MLP neurons of a small language model. Each row is named by its layer, matrix (gate and up: input weights) and neuron, and shows model dimensions 0-191. Each number is 128 + 32 x the weight over its row's rms, rounded and kept within 0 to 255. Numbers have three digits each. A neuron's up and down rows have the sign that makes its largest values positive.
Before each neuron's rows, "fires on" lists the tokens most often at its 100 highest values on Wikipedia text that the model never trained on.

fires on: " of", "ed", ".", "s", "m"
L4.gate591:143107116092102137125154079155116142140131124113148144104086129116112122035172100147082118164121154102130100137104092154107159172099144113124141044116116158134115191140139075123077158097167198090145157190099157134086132152146123101165151111101134176119140104127128096141092142104180087162126139130098169194109099083154161158094198153126131150082087102193121098143135157133096105148099055050152133123163135129128161157163155181162075137113109103144094074116092167103117179102108100140162088174120103155199101158049122152151107118131183098130128130108086150071139155144126118196
L4.up591:118164157132172100139181118107180061131142101189118148145054143119081113115135075212088080123134099086121193112138098150107158172164070157099122153154131184124095113152115136156166089110132117146100151162085161197141090105183123081138086085115143171148093103123092081168139097173156138175179115139178128103122136140160172116076143123116112129098143165133103085162138098078155092117126067118119139047090128180106156153121067159151115159112104148081109107144108128111173143131143137121189114124163083107157125099119144146179114195102110097096124115154091142128193147096162097158

fires on: " ==", "ir", "==", "===", "es", "ul"
L4.gate656:185122075110196042171182090149099106111102118166104106199166122132065105111120154147130157115066096174181173171095135179122160135101140117127157140101152108111165070128130075122151118102206139106184106118103128090106147147145116130177119202115132109132114153107097119138148153146137107133117145148152172160058086166100112075146116117129129149122164081127104151116149076112030171142054108118104093165116087110160152122153106110102127173086188070131066155134127139156113142158124144129134131120146170156151112113130146149129164092065080123149137147097109131110146100116210102131
L4.up656:116144141100154110177106088173088175125159144150075043135160123107121066114125126121098114099114181120071113144166119165142124145104095119154107081103163100188112090200124101107154060130138145055135128160108076164165139169082091058097132110114145134138166167168137102150064136116122109150130092108169118139102135146104176131169141055141127068106106108152069162148124120153094146167099148103157188119080126095107158079094142134163117088087150103046115150114106129114113163177152129108156159163139206158105061131080118116134127162183090107117080157164088131108121118111148140122

fires on: "p", "oin", "om", " in", " to", "os"
L3.gate685:128086139109125088158108149188095131128145147095153081099110176116147153133134102069061111104102163153153176162115119108085108150172043152101113094108115122142086142117118124129080101140148119122139176132147097077093110164133101117170090132121069106168127114204176161122170169130142120135110104115166051106162091122056109143093177155114133165143087157114108171118107137200197158086094196120074143134092115097150095146146150189120147095139112128134060083158162094115101097144098090131125147182152168170175112111196124190105105097105081106135156166125095126143113125168089109133
L3.up685:101139151125080077128109175173126039108137146099155091138101166159124107146113114093176087051143158216106146123146062119140112091143142110126131115123150145146155073094115139125100104162095151080103151174123116105159132100139185132112131148126115134094123070108126155101169117136145128219135121143203155163130086169085139142116133052132189145098098045157112081119128175159183073115131157132099174159154115162099126151134124140094129106110084083117102143126165096114109165094120132074184106146118084159122101100155132136130134147126164091082103117067076129149195101162075124165

fires on: " and", " &", " or", " its", " these", "w"
L3.gate52:158163139205138070170123156114080136137146116087149193087122128086117075132102130126133190123132177133134167076189157066177166115131136129142150132146149168157185073101158103116208166158111128110116164187129121159156092121037128127127149130098090187095111140115153130161195102215111165116190093127087151097130136123135152121134086136166138117172091177158134129083122143108155125104156084136157069093124145147122157166125073087107123145144122132102084127154096128141152059164126145140162104157135123142139175154101141092116139168183145036132112145113086121143138142146123153076
L3.up52:183130134136105118136116129131132211109130158115149108165124158123052126189081110124112136134125130132072072122134099054162110143170117122134100102152090123186101099122142149112137193163141130141123154105144155194140074180134096143151100116162128172100156139185081082148215106122168113141160153141139169104150158035115094090157139106119140127124122129133139153119127100161103139115102142155138063187093060148149077130120124148109176106079093156215151094103126096101119097126146134216099143114105097133127103119113107118103177133169169149123160152182120109118032102100147136084

fires on: "°", "ch", "h", "s", "p", "oci"
L6.gate325:136150096144160244135116129110127140108101133142171151126083136101159151142130098107139102126102124121142079093113140116188116108108089193102130141181127103119155162171119131108145187129185164125107132126102152164102133175160144122136114127087093113145161100186096077145121082091161056148122060118121204122068162158116151142106013173163073145085139159149123102095126120136141119095127137059117035177073131180116123120111142113195105150101148108159073134125119130094095175131100147084087132123121087169121128122108117156124102153147119147098182153173146145089104166112116092133
L6.up325:099139119160134105117057181081083092105111155097117175152129129122148171125130158184138148157126140134116113088108169149133091137172105134070078119168113159177122128148170054084127083168080136116109190135108130131146118057156131148134092100151150141138147156131173123120135164143183047128101169164111119168112125100117057077118122134122080185137126121125117071198122120097128143112146112133163098175151135169107164139180171109101123145165123109183075130102170131114123068124159049106134133179147184143140146099143068139101096162106124121152096106052175111157184137142080163178

fires on: " in", "als", "er", ",", "t", " re"
L4.gate231:169096173113140132164142122165126140129139085109180107090138121202129128107071158170176115169150156100070116170141122123149124103085082184146129069101101137116125126174136156162110113161145115081123117133148123105155084118109126137072156098127149120130081164139096115113124130143131151103157145151216141134163129133154107162181164067168193087167131097137144175140154165118141081167155073168123064120160056063116154129100160155079178098090141144141098116080113153105180126127134134116129091186117052151142120071159100092109193125101147122196108129078130073159138176165110164160
L4.up231:135136093148134082123090180130154219134146151124119163153089098147089126133098096169109131181118149125108128176105178134170189088156084103166141127090134160136146129129092102164189106066114157110150186141154190084170074153136120079132126145096120124129128113116090146149134035082137124143162105134185181173106113145212182132169137165148116151115144122146133060165145128111114065120114185116102104146089099113104122129136114204092129131122128117088120179059125114085164165111136110148064152096114150106163151157141085174126095107130067137114062122162100105138167097083146115139

fires on: "ol", "ro", "ed", "off", "v", "ap"
L6.gate228:131116083091151111135154201081148053159084146188146120133072159120088145136092143186178142118090090121160127069126099128100173118166125126132119109130141120099141143128129089099114106151147083132102095095104189093133118122193115117115100116107162075133162127170213149160135205124166153122062122108175137118092126135140110111137122114175161139122127152084107129121137143152129117072075135169126125073112163128097119103128118082148086196121062121153169166156175133107150154168136176147137155056138079136172117126142198065137118125150124100096161153118070165181116050169113161146
L6.up228:124168096164120170115114099117088123083135182092166154133115161177131227148151133147114130123122170096121112061091067098149123147156129125142140129144083110155144112157159105080143092150083141142076182141076096101105137144166118032126136103128105088146114128100123172109096107136153157085095148153183115109082095150117112192116105185111136140153107067122167112129143172148156116190173179129145148146169131187151187146174076106161116110112172124180117098124112120134119100186108133080096065132132146098155211121188097142105103110127115049142100132081131103150119129122177147081

fires on: "ian", "ic", "ican", "hern", "n", "an"
L4.gate648:181112092127132122083092111105101137142160171165106106127118132117114115115191201136164114193139091134144081165119118138094040160063038103115140110039158090195132119068096150156146154069169134109132152171113137105102130074155143160128134081112153162155083135175139123120094129080174106140154145148122149174119113104103150115147115092186093138084122132179082164176103148109135111154123110136130097165130115114055067174171118192113123185168140166132141133113120123151078147118147132157084160097106118139109103142079101125171095120104118065117131134103122185143084101156079117148
L4.up648:135111125130151118102080133110104132130126149148147079092142137124101150154154121133174097200121131159127097157164134158095084147061042120128153140066136138170138091122101147144146135115189122171123132149151172138106129094093128194139147080129113153160085127133156203108078197097152172135123164143106081118133089103094167100115119079179119167104114099190086143204090128151097109128115093167105123073082138127065082150175115165122113166170112128142135141124133090181034157079121160180085155080074133114127143109111114119161132121104096039123154106104143134160114098168084107103

fires on: "p", "v", "ter", "ple", "ap", "h"
L3.gate619:135119136128105106140128079144149156201087119118078124144056144081155091092103118140135140121155176078095086110115107139118163099175110141141116158112128107106097161145229101112120159160118108078128142154126102126082166116137147122113138154104195131094091135149108150143157237146091129112138115128153226167148186130153163125160105114109116136134090115092109141088161143093133124121197116073118090149089107161106131093126095124197080118137104152125113148113167111090138095175155153139108091119100104160174124078143151078156083229153124169131090145145067187107101095095164127159
L3.up619:136125162114105179072115165089126181156104153143116132156198118132113188129130134163120106178133099092102136086133159166148089155164119084141115143111094137162078168194161120098181118160095100098157157153093204099059172061134135138122141115121146114121134139101073163122134141142107129099076151167177125110077119109146119211115169152090097165181114125185168113105112119150140092064127123171127100159162056144152122177172129158163147138151156124179107090177147167169096083103105145141089072167105176184155086050137132111117148140182149125168122127135123092104149141098149121115

fires on: " min", " reg", " deb", "ict", " pop", " Min"
L6.gate714:121071133083147144183130125106078113099156169144131157158108107110130121132096152157117136115074110165135149186156086058153101173134074139123123175072202111133186132129121073113096158116098103104129144130125125152130108093144097116137138103076130098102138109108212105161132101109142080103097185108135119113095102135142135104129202153154109155149099083131084178114148154118094153153148136119087147122075151077096148118169141174095064120096151123093092115050161098201122127162144175134174098147056189141152096159147133118146130093159136102212098175087100135149166073176123147089
L6.up714:087086150150132143176144138126146101166169197177144186118131097167128161090177110176146134091121132174151126139126072087137103192228120114121074099118134073101143117093108142135121122146114158132179147126120122136083118114157084059100183146118164133099140127150133173125161150165141137158184089088162147145183170182154209127124093157094120104085073122163087133097172117123115131191131137097110135111136147016105123209133102150160137121080124131103117148090192107163189134133150139134100108101081146117152118137095080171126185100148145092144136137092149128120130122159151153130

fires on: " min", " Min", "pl", "andid", "en"
L4.gate96:092108069087148119154166110123068157119067109136126140109180165093064118166140153104127172099129084142097129162163136080108154187158075136119136107101154089143115111173117106111140186103109071100162177146097115106126151165194114151138139147083125159149111095131180057155135106180069120102086127180080074135145131121084103094169141170142082122133103146146107088168120106133123111090108133124163091112120126127097149125137129204126166170141121148140133165126161060198166177162137162118085076088138097115069150151142106130157114109094084125205126191116109208118142151107114143092
L4.up96:087116131096074154094099126089139107090171192083146117133137151162114157170092151119213179097144148172087137068118103071096135116155130171101104097152139111112180132112130108156103120141062141134088140148151138125052122112107064140105118191140129120125137113162087170132162110134124102133085142127079064066197147084132160143127072093112118091123116129151151186111145097153102102106146178074158141164098102098113076186137108117139167130108143079158133092124116120156150091129082121156152112101091151136162205089142113105159103165116155139195099124062143128112137154053166065130

fires on: "an", "ian", "al", "ese", "e"
L3.gate202:101098100145111114143107102108137150105163157132105079127132184132132117148197140123159145184134102080112112182138120105098095143165092168134131082154104158165121070077123173112178100102159112121075158108158106176180095187148172119055180141119180130147090087118118104147092106127161165063174108113181204096116145099098164178103120110096141151140127162104146152208150156134102105151180166124102111114158136097138107140110189112120162145092146189144117087121134192165169100184162179135132088145116171149107152085146107098125055152143125133082129128161053146108177129144116162100
L3.up202:155131139150092147101066133118121138105133155129138155057125161101129134128139110115161141122128204143103107144143150160144100191151058148190106135080124161174131127082086182209086125099144158133066146183184109136205066090129118077087153147156162151134087087166116080133116164144097098092126139101155141149166140144135138129153155174121141137180145172125142098114115044156116052137174134113110168116105117162093121116119197103106133077117112114164131132169103052159150103146091109083129093112110189154106163126139147134090077139075145128158065113125121079136186117107144110099

fires on: "d", "g", "and", "i", "ion"
L3.gate588:122125116160131144151134096125095079138138192101163145098121127172048115180157151135140092121123153145169094103141087123161133098136187098194160103109125102113162153160131091075103151113133162075125125121096094074163084152170172095084056207124107148112072093129091137144115138109162125173176188117118130133074125135059055191098084098112113169114097120137114071128112140127156136178103160095112132133094119107111128136108208109102089161140198055098160155175120095134094107102134148167181111094131151161190120103137128172145131099123105094143111118158141065129128140126131137184
L3.up588:121151118179172111176122094143166092116119121075152065089131131081133155133156101114089116101202177100083178126195122177109078118053151110155096117093133158144134152165113116140088113142162106112126125177201060067118122095164135108116115112116105123097121142113151168124106095112189095156164091142146114094139151167136127158099106167072153116145153115107108075145144133105142058103104115183123137082163067137142134131177042095070122137166145125125122139171104108150122122075156131050087149161105181101155123095111172131092082149087177144141143138120142195105087129176149103138

fires on: "pl", " received", "l", " r", "ame", "ated"
L4.gate416:124105133087107138126135114103115143104148135187153140100136182139128159086170114127109128088150089136147138114145155091076143122088092076103135151091150095129172131196057133075069176180106131077181183177133062096084176094170081147147124162109124136151084124150124160109172099184112150143152130113114083064100155158107134140142140182165100123092164144115101130137100147120099125102139090099174053162080051130147158148148139122133179206157126057113096091162137159162153154185154134172194102141159149128180126159142101182145145148146145104151114150125128151175173102125134165146
L4.up416:149152080140195106170151089113169127123127096093158101074102194102155134170114080110123191059122122172081104093159170116067135155129131123081130102153103093115200147149152130164105115153125139082105153191130116131115167118141096186119106138115135132075212121078177180129154131160165121117130122144064096149129123071124095190163096124120140141156113178127127126129171122056146115147203138109148127131114170157162113107105056152116088177166091086127096162157105106121127168125144130126110131135177125035126087115105128169134152118103079057135117105120127116161111125101139188101

fires on: "ish", "ian", "an", "k", "ese", "ican"
L6.gate201:123112117106105151136077110130102133131168185160159146135172143147080128075161121111081128175123108143080109178111118121171096173138144102161166145096115146161143114062114133112151152120195119093106133205140123118095151126152155121078125069072113177097128030113145104173091178123178160083150105101111118112134112130088113108125128129120123127152100201121126181158161171200140085084158107161076126130134166113031085117150131153114139161090166145141081156133115129146113168135142143194144101134171131121083057120103135102142080148125115103086094143114043184121152066138115142111
L6.up201:107175169089139120108099129154097136111131175144160135125182133156142131113161066092097187135106111151057074190107121135129104149155116107173162143067071196192082104110080126128173143118183114144078123187160113128126115146155169129048153090143103144117142103121136107150099117138136151108156108155155059110152081169134094111099128120111142187135164172121140120143158173193123107146153127152051137102104146082049063075161140155128151150126134125112112134080155145160105184110172141142123132119162153067086139102102147112122062122118147110098108075153135135137189062087128153107

fires on: "F", "ist", "ic", "al", "our"
L4.gate502:141138131127109094143130177129140047093095129143132090085153100141148144139167135189087115165156092085081151221074107146098052111123107160132118101167131090172143100163132185132111170159147136119065171132136166136053138182185159167071102168127143140128151126102147145120094086102174165085127152144178127134108129182144108125144114110112106146150126150175100149176186155083172105118121092135154085085182180111103134192127125106096150138134110099065100126116131068136096123142078156145092078162129144120169096075128132134149115153083104156106105130114124161092152170044113118166
L4.up502:098118119169102083144150164162098080120077146137156136128173127121085144169148153173183161103172125085156163134147138131105079092176113152159147158163142083174153139110147151091170133109117102119137153126196159060075102190195083168112055146151164149163125117123107127118153118157166133066097192130103168143060140128084110103134081110110104090181148171201116139118156116100123105137112093127249108132193135123152119118110126090132107143153123153140123109117128113168144083168145103156138112200148132119154149106173119177135091180144143136086103098097137150160163096095084085129

fires on: " of", " between", " both", "ed", "ross"
L4.gate278:132125128121151121117166140160110132134103162115193115107105175126105187072104148126091082176087110147127088177174145162141146104073079092126106175158117103090134109166109164057154064122157111106128117074106102134183163048154161063085101067100178148134156117111148148116079115163123154106195119069110156106098125088120110094130131139171088167165154150162114141154072094143213057160052097145098160129117167094103158088126132152093117136058094128160115129184158148100151129092118132115118102113162088145135137140108129119129106074118096097127195160121101142142126132161095112146
L4.up278:118126173153101115102147195091071094109176160081159119140068133120099128137104132152113164116101105146096127124124169079102173143112083102125101147161141150082102085123097118096178128198172136112139099091121179148148089153129129085119092154135085093113134088139133152091093153170178082124128189142094117142165168090079128120134189064115146201089132140137111054203118123140106136106100124107158099073124151182177139168126117130147118101158120112078118127128118106126081131096086153145140074162152117165203146142067148111128180109130137188152183108113130097062116144127208149083

fires on: "===", "==", " ===", " is", " =="
L6.gate508:137136134088118135144166052174057133146103126160124101096188177154128069120132172084159156158099130122096134159077221158127087102127117138127147144143153107184120085154113077175083131121134153066089089100182111134139120089169102145078116107078138115091159115105156078166119104207124144105167143085115164113101153123081073118109116163102162140111123178146078189121097102096164147169138119157175116150150144111133146097075152106082099105130160161150079119106102072128096098089129123053107136161147160138146075160095104148123129142151131170107121154168120170095151125124167066072
L6.up508:168173123121169118128126158179063091118096112146113082127150120113208124071065084135114166141113136134129124134131100089193126125145160141106158119110136158111152084147137167169119129110106164129148163197175142154201127136093079091099141101122084071150115114109088060125082095113119068140146168116163148098171128155121150082071118078185105107111133121220163117168170147118127093139165152064129097132156138116116162114054151100160103144100127109132077140108133120096167141142172108077144136115087185090086098100110140191104138132132096159133146139112124094118193183161112138199

fires on: " |", ".", " (", "-", " and"
L6.gate669:103129164188147189155115126161105114093125129136198153131082175114110145124105143113138117154174125191132138150081080134166133133113086108172149185140143135140117172073093045122155109103092166044138160172078093154185151097133164127186136185070129080078138119129194137150097086139146096074087138097082131105085084093136116124159117088131127117103127168142141093115100096162096132120061128103157111129091142124129079097120080107120104149119172134186141148110126149133143123171133127124123139147123109210082169135139069116178113144060135068091161167167091120110147105147183136113
L6.up669:191112146169137146097121099123090138128173102088119114094152126114144199168101154135214163134127155154133152082198128133134167088166117133131113187088121133133091154120116109157127151090100130168149135174103129172048146196117122148134179134167145127130113170141081165114084122185116142194094147093099171123128096084099202123125162121135147114120158146152154095115136107101122132111133145155117091131106127130137090150148112172168122122106146149149162122112151094173140062129182099178129156132063131148091227126115097081144117131153204096097112070151168077151071075145193162109

fires on: "ce", "i", " a", "al", "d"
L4.gate8:145101125148072159104140170164144107115124127111127110105044133089098105126151139140097097064178127095082124120119054085135105131101134145149084122140149174118154137168148025136090106118118100080110073106111128083110102136153165109035123189110179140141109136115126144172133099128145132143102060125162097150108152133138078098101138073129156157163167103085142124146129152104173110178117133126133140114176125144151081176125108163069133085121123053145159185130106131096131132187156189117102085121116149169140116073095174098133122174077116152065164144073077162135109151087092149163
L4.up8:183135109119163125105157176111149155167189110099127080122105200158063120157185110146095059116147135159111146081143126110160109149129162111166085117118140164147148128152154095132092074139166109148132143110176165114104130175174134024120096118101126140164096121162110145179104100076184159141062090093166119110059092136113035149126163114139149157172158133080142116158130155135171159129121077156073162174142102163148075149124138092068130087178127086107188136142075158119069112151112135130119152159127122155134139079088155130115137179093146101118155151140077112136164134119157135091

fires on: "ic", "ive", "our", "ion", "ance", "ight"
L4.gate692:143095142109116128089114182164195102165194168196139140108133116130123151135134111197106148107168124147131161161088121192141088116096097075092039130065153086128108106142085080116210156174187148117113123106128113142124082111128159119118076145086132119138110078140173105116086138146135116111094146087177113111156083136146149072133123092138121124115111116104101133073134122141127121120161152080106146122135106149099112189149157148129087155138122116118090083127125047100017103134117090102138064163067140136095100078105081097148097133073147176080104164137113154127114108074130105107
L4.up692:117108134168181113155156152104090076171151117144128104106149155104184131111039183156146093088115075123172105135147188147114154145112150066140110142189133114079134093045151177081141145120150137133143100132066172106145050154136153166083097125112118155134159137202093105123171151106159137138104184136115082122154142109071167132117088155148185130071120197118142115163157111121086111152149102167140194121090149181146128143097131088134142137157099172152176141124084182160126100124109122095182149144124115097090069089138153119114149180093160094120184127138102161109129076148131097153

fires on: " f", " the", ".", "\n", " and", " de"
L6.gate1:178173131126176200132179095151114084142089168147114106111149146111092101155098127124087101136140089157162110160105099048115066135094092160156127174135142137123152145153131164191143137088130129076130110143110180104140117167177143138152088066088091089129113100110148091149129058155162041166098113118160130122167121101158164127122114176160141137110139163144130149123111133139135064162130121145114044136127121154131174115162159160095113155033131136120082100094097151091105192122041066145100113161120145175084118117089155106132126157072147101086115163202096126113133126110155111111
L6.up1:100165098164125147186110100185117132145155102140079130176140071076170122131151145133158154128185159130119122117164148135163147128151121150181115113148129133156050132152134163156156123154137140110194109149153074088119100065125139124116174126120129123117159164171115174125128171164138090180062106093200217198089188080159140183135119165164126077092129204088118111176104116189129159141164149147153162147113143085170053141123115099188090139089122090109142145206123115126164103126140129125136126142129210149113156138102146133142126090161168100122117137159135172166128104144111137153

fires on: "ct", "ot", "==", "9", "act", "ir"
L4.gate180:123057066055151148125094155224126110077101130083161123104173123127143128133168160144110094092125112188156085196118169086138137110105093072102123141158162082071149152108131118088190094118113136087116137054121160140159096131125092100130148132123119120095103173115222115147150141137142095152152104101121126080129110176180125135111098121160086118145117144135120151161103134076126146179100139103116139070147078121159231126128132091147126184162120143105080170125130170125067124149109122141163118150094190194162129117186130131127130076126116176135105150138114154147179115147144098171
L4.up180:128149112152141131176142110138137090109127152191109090113119105130158132044148102136142084131157142115099117130124130125213126123142112085126119168064095071157112136164138087034106119177100169093177105189114129116125112085149128118125147143138090116092064111126122118105213064100131068191104108106142164130119123141136141148106134151178118093104139125149125076091120121150072134159190104147153152102122079146117141075075175107137081108084164096114081180101083114057090143132155117123178143140098180107103090060151124153114107172171117109160074126119117113075143139080125174168

fires on: " oper", " of", " spec", " all", "rat"
L4.gate300:095161150125138111128176112080101105101072126067181150108148089130136086040166114163091137133130107153148183156178160145109078065086146119121117175170131065106151156144150149153124165150088106145176177165143183130098188096112138133135145112116152163102137154159142125101139114133114123057131183115160169098170161131089111100149136138143179136146123133136102146064150119185119141127078087176084113152159116180188085192120156143161154158115057115140118081141107160126150115192148103190154159075095135118063088131082135072134062154125130162137154151106135159109115142097137154132
L4.up300:148111074131128089177105122121123173142170139101136193123122119147090097119126201190142126152098180159119122169115095092181149095139087073115100107113148067092084054161160111158150133147136148110129094071064149129097123121096095121141097172141141063156150170161119116137142177119116139156154152106149106109159138137112114062136099095113120155129110105115101075085074113127115101172080144110134109147142152095095157171117090156138100110094092139071107116098123186107189131149148150147116173097058109146158181129132167121110064141161128177146139140104131089064055123156149105022

fires on: " |", "s", "k", "es", "pp"
L6.gate292:064110094119120189122112112098199136117172108128124150113166202142136141139158130139085093133070110067041163138143103075146129111140183136106122116149147146135165136154150128121129078079112149156092088148110107116080163167093184069127106102093106122153155078034161145142124111137123168108172113141077115122159065145132133146110099120112104112118056117138126159185136146178189075087164135147122086098128101153085142141131128127157116130102139096130066149113097149082105130135164162117112143099179133125115079057167134123130108209161092188156122168147127169098140126078122125194
L6.up292:121168146110170183191153134132078124129158108100167170173090156195142127092108152148080115147048102143063096091163159115134098141116126208146110101148094124105144103137120198198123097138203082129139130117105136101180141142082149146133064133124118067149113117114090151110125162156136158155137135172111178101147097107183185153122110149140132099114127144122142209140175127186193146198122140104175153187122165105154154170081154156106160135122135129082111067159116088122099160162103106114135095163171115145164107123101107189134113073132102130170129138117150122178120107092105106157

fires on: " to", " of", "ed", "ib", "over"
L4.gate596:101140166090110122119142101106134130089114119195115147066126133145210112096119104131110064106136050146111063179123138135125098123145081141146166173118141135119101121200092191129105138153164073104165174114145125108081173100163134068136142196097159132109155118176125138149038097126152117071109138143123097156107126100175164147161171122089105180125092116132166146139173112158171127130148096051107139098090085118092134113150169149200102126176086122117116128142168169155083151111080139147124086157156122106177082130079143175141146094119156157167149160159112140196127131096158106157
L4.up596:113174115105093121141144150144149189137123098116148154124176155140128147157152077164152116135097140137138058124146052142161090086130142107095171062138116160128080157151075168076193109064132134179146180151125164161197088170134114107078113149086130083167105136185094108121177091126124149103091108122172072091175137164153164194137152151094150130116089107060129150147108123129124149090125109084041179142128116162103100103181115086087130144128157058094131102144162169158132094098158097130094170109115118131126123152124132131116130156100089130121168161173139097122176159147153071185

fires on: " of", "ec", "ed", "or", "ord", "ain"
L3.gate448:130150112101073106147144182140152096136121093147103090106118107107185107111092187063080160124080130111149103154179158167102125102065108111128134123072118096146095118092124123110092101059166089072127116126127103125156186119154107145124158185145148138096118094122141078166121104161101163153074076121090212136117158083172062071124111154168142151088147080131108129119034127123113138146129094075151131113165165097188129189165147134115086125102131130092145129108137158087145106093042108156105124177153155155158167098090080147158104067143131091128157166139130134137137144184171121116
L3.up448:160170114191118104094147152135138090117135123126153159123129088117137155173138110111098167132179126156138149159123184175074128099059105116119148145105102180151102114202115109150159085114164137144129071149045107154147133156110166137037149152092080143163174085108141072103127144175048108130108152114154127128157157125090165093126095127159148172110124169143207114121140087180123100131113079141096132105102110159160154172070154128136111134153177143153016176141165147155210124086143130155137134093097120145146153181119105070154139094089102110146136113103140104159157133130122149081

fires on: " to", " with", " for", "l", " in"
L4.gate736:167155111075143104184145162137126106144112151162063100162129169124109099124142225152132110122101112108160197138118105169102105110183137059080163072096154107169098139139099151092142134117130143059129176075105083145182120122118097150205089145108108112182105088145137141109145122130161102128146111111205139123143154198114122038137135116095111154113104131124133161142092146087154122132141194092116127116118107155093159057161136180104150098136152166149085066092129187146155133127069114078114115095156114122193147119182108159129140150129111099132150161131093095159115160150122200116
L4.up736:107134156125083090115140170116156161078165194122126165107102186114088106098143125080172098120117077142185093102132145117064191182107108117179110164179135136105103137100129130173135130099146117137155125100208159180131146111165153101151096202133141120165162113015079170116135151138071123153112090146160072121211157102095137126125173139105152144118123141097201202136123112123149130113105159089113171160123074149111061161116099142097121125141090129122126096135119126171121169114088132181121094106154125118067102082137105117126167107178159118164092122149135135139181172139114122102

fires on: "ib", "urn", " do", "arg", "ou"
L4.gate147:139134081110107127151097143136078127118128191205089134098130155091093123135159133126148165103160110153082157142159114099127113117093132123165118105115211108130058107086111161136161149126108144112123127117105117148215082125147098106087138103108133176179139144108077146072098136177122108141100162142126146113135136123104075141130148184131123124123113108169126136205167189168192146177145147105165091202167119140094029091124098145160168133123132062105118125119160130119067084068139105125085152070169128123086164107037131151139118160176133130101113165182141177150092099140135110139
L4.up147:143196124062177122144139104112112104116142100109106090092109091123130131115114185102115119117128063148079158094139039127199149087126112125124131172139141083081124140130182061189112095184118100110097128082153149129173157124088108109157143168127127123123095178122104015118083133158109087103096113146141097094127151131130123101125175125073063118177113163119193118099124109108112105110093173103146102124095126148118097084117086128127159166095169144110137176119179122168118094155071138082118148112117096082140127120083163157166111090121122171147035138159140105145113197138158136174

fires on: "pl", " deb", " Pl", " appear", "ame", "l"
L4.gate288:070176090114132154058174070086151155136125096159110119140147189145144135100061143101116147122095078161188144109157182111087143166131121163082115155084134154099105100082170129161122090139095110096113121107183103078161172133101157161142118150096091139170073142113082142124167097125116110157114154146118074164183110074193172126164088071146095124131142098161131119120118108150169142137193166127160170156100084084100156114087185149143137143171154076166146070136109144084121125095129141189129155051141146147111075127127149178108148095133127128146135152047095153096164128089117115150
L4.up288:129069134114137077147151115149141154126134138091075147119083212150071088143119206101123162070206111135114110116169144155129168139135151075107051158144205078146089111141074051128165102121142083090123194190146077149174135161131065142114100133111198121124120080119139150135130120157088131108114141149123089074140141136154112134148146181123093122147114131101104117088146113106117127057160113088107158111107139112088136109196075177082139210126146165117114131065116124152121120154118171098151083133154154111085131163111105107134137104084133107085099162115122115127128170135167122090

fires on: " del", " rel", "ent", "ted", "g"
L6.gate690:150200100137155103178103157086133128122074110183177161124131139111114103116133084070152125121160106153147174147073100111113089109176128105112122124123151117101132078079131129159118071140109155063109154121156102117140124106096125164152072155075129180073082107083173107165103182130152125075142186127214121136114091081135058147128102107116127116137108157147079114207137083136066181142136110130192101098142157078146103099139155091099102172140113129148096166103116166123144092188146143168102160090119156122106071103108124141144105107149128157091133176103082184136176110148051122145
L6.up690:190091107070162092073149143119082105140126074119100137134166119132139067141086115096127126077137146126174145073172135148072142094186166136128052061143147147011145118086162148152153144110126151184135161118101111124100147136098082120188118081160120117073096164161076125135108136164101107168118220096098165140122180113103163155149140140134128131129144164121090078150159100131072143167169114148150142125142164103173146136142171082138102160161096153142130102098149121114119105154127087203094167117138177117127152143104144199158161126140163151115119077121134117113075074125088120135

fires on: "ur", "ac", "ident", "b", "ir", "ific"
L4.gate325:125112140159101161103089134094147128142133172129146101168199070120121170122170180099083143145129066096135076130125129100175105158122134066139165164117179092149101113150119099064106145132079075119137131090129083168102155107122123150138172115117141098131143130086165155161096087151096108064209032124094088018081103115137173156147093084115107136140108120122131140134159157139205097132115065130158137142118110110116168152146161125090103142169131078135087102117166111144170149154122183103097066109116124093153122114154127118160147075128119100174114174152106128162067125123131195119
L4.up325:105126099141127160094136120129172118189112096161093134118120160130149185063123055117175179129158140148070088129130136139099186115145101140121168125099119107117179094132182183150123106075109150121108099158128158119093104144101127121088127076133127148153165191100111101146137127164113114136062127144062066117119156202131152090126146078080161082143157176157095121123157118140128162126155108201141155107173158099104205127091111141133121092154163126154133167064100154156142142133175118115077146107160168094102185196184159121139129149121175131115117120167078162125129062168043152143